From a checkpoint of a small transformer trained on Wikipedia.
Size: width 512, 8 heads of 64, MLP 2048 GELU, 42.1M parameters.
MLP neurons of a small language model. Each row is named by its layer, matrix (down: output weights) and neuron, and shows model dimensions 160-287. Each number is 128 + 24 x the weight over its row's rms, rounded and kept within 0 to 255. Numbers have three digits each.
After each neuron's rows, "raises" lists the tokens whose logits its output raises most directly, leaving later layers aside.

L6.down1138:107146114124127140080112139136104126157122132131128107054109123118118109112093156136149138138126129116143136138104137122137153158102140118137128108098090137147099108147110136066130163148131143123159102111097160126124148128116118132129122128144156156142112123119130122109163090128118145146148114124117117112141116151130128131146131103138128145135112094143146092123127104116162122154145
raises: "HL | ", "on's", "son | ", " Stadium | ", "==Career statistics=="

L2.down1181:114134110128120159144145136144168178194131102094146111127100131118123109163146108132148126132152125111137115097098151098166153116146077159169069073111119108105123136133118135140134127161074139092114124164146126158111128107156131170135121146144136134163130128081099126138107136117126167126119100146113134129142129132114108179104137115148112150139112184155136152139174135140117123081133
raises: " league", "riendly", " team", " goals", " League"

L2.down1827:128132115102140122104120119143161071104077115167138108123127135098138104121114127151099152121135145143115131142155131133132133117110145102114149151130106131160108147124114134124095071095130128175159116126112150116082132136158163161106154182091112091086110118113097093138164145109158089124144169135142134182141117113128127112119174139171132112084101082123105108160102120103145115109121
raises: "S", "|", "C", "P", "B"

L6.down1152:115169134141159088172128100157146181112144118130187164139109130106157150152128110121111106127117108134131144111134126167110088185107098141115152126124127113126106172149157082106093131144143117110104114118160080122093174139111075109110137132132111147116118120068099129123107115103141122122105128133128125155110081136106171137100139145067141129101160116147122120111108087109149089096097
raises: " him", " him.", " him to", " them", "ed him"

L2.down169:131128094135052112113147152150166139136114150078147137101161177151083132121149148120171131105079136101111057088154112186118086102118107095135152158087096172122158136189111143097082148107134119148085107116141130153131130107100147140153127105121104115134142118193104128113154141130144128151148120135096098121179125148118169124103099126101113092139147068137131073116146103145115120097133
raises: "er of the", "er.", "les.", "ing it", "ing a"

L6.down1053:160122107128122173119138132153131096136145032085113129152100138146174129106141135112086138131127127125114120138135151147119111127129143152154135139137078129099147151130152138170123120148125133155131106127163150140159141169141133126111121112127079116113104071123124136106159131139137126132159093122116176111086163151106153160164107151132113133105125174087100115095120152127134136109124
raises: "ements", "ement", "ures", "ure.", "ably"

L6.down1784:137086119145141097103159119156103177117104163105073163154122187140100094120166094113093126083159093110168161146116105141171096149141140155098140140122117119152123126119159109159146120140122124125180093163122159132098151152119134134151120136105143117096135120136089114157111116125133104149091169101147136121109115135132115135147117138125167126153121155131120103108075118149120137155126
raises: "hold", "lets", "let", "ford", "ley,"

L6.down441:147129148095147102065137100119127136147122148151108112080131128141126140147111126131155147161138133141140058142107129126133158145138115158094123163128158154152122123157127154127122093124147155157112067166111144105150181140130121156152111156151102119137135090137158116128117098106083143149130120102129147111100155165111096146124124102156109148148105114147105144128113109142123115073117
raises: "ics==", "uct", "==Description==", "um.", "ics."

L2.down1975:119130123120141159140122174118074097127125122122088136093118156140114158111096110108162166109152120136167173085117148117139110150137148138168140124154144139085119170165118139133136152126138115121143173165123135114127134133145095093159132109129087104135128115124117093103138140150119127092171133123131185142113088115084151149114169105126101129128142095103130126164116152147146128111200
raises: "ary", "ate", "ud", "ates", "isc"

L2.down1069:128155108124138145127102069185135132119155087119135148124130134129140138090113143114142142147122095137134122101113147133132098155162098127169121155148159149103135114097161135147148098113104177172156133136090122150144128129142136134075093172123101146160140127121152115147106134153113086134113143113148140155131096127146138117129108160124154167128162134181126092117139165137111112160088
raises: "ree", "ful", ",", "ional", "ron"

L2.down1340:136170093142105145127113127117127119131119138133145123117161105149137125129141076126144088060146106153115087121106119124082110147114131121105140182191103095112114138089081133112120135139162147143107117105151099102151169165119145144082133095117133117135114166147155090122111129151100142128129139144120116120136168107104118124089202141140137110124157137094109105089111111124085140177124
raises: "s", "writer", "s)", "s.", "unt"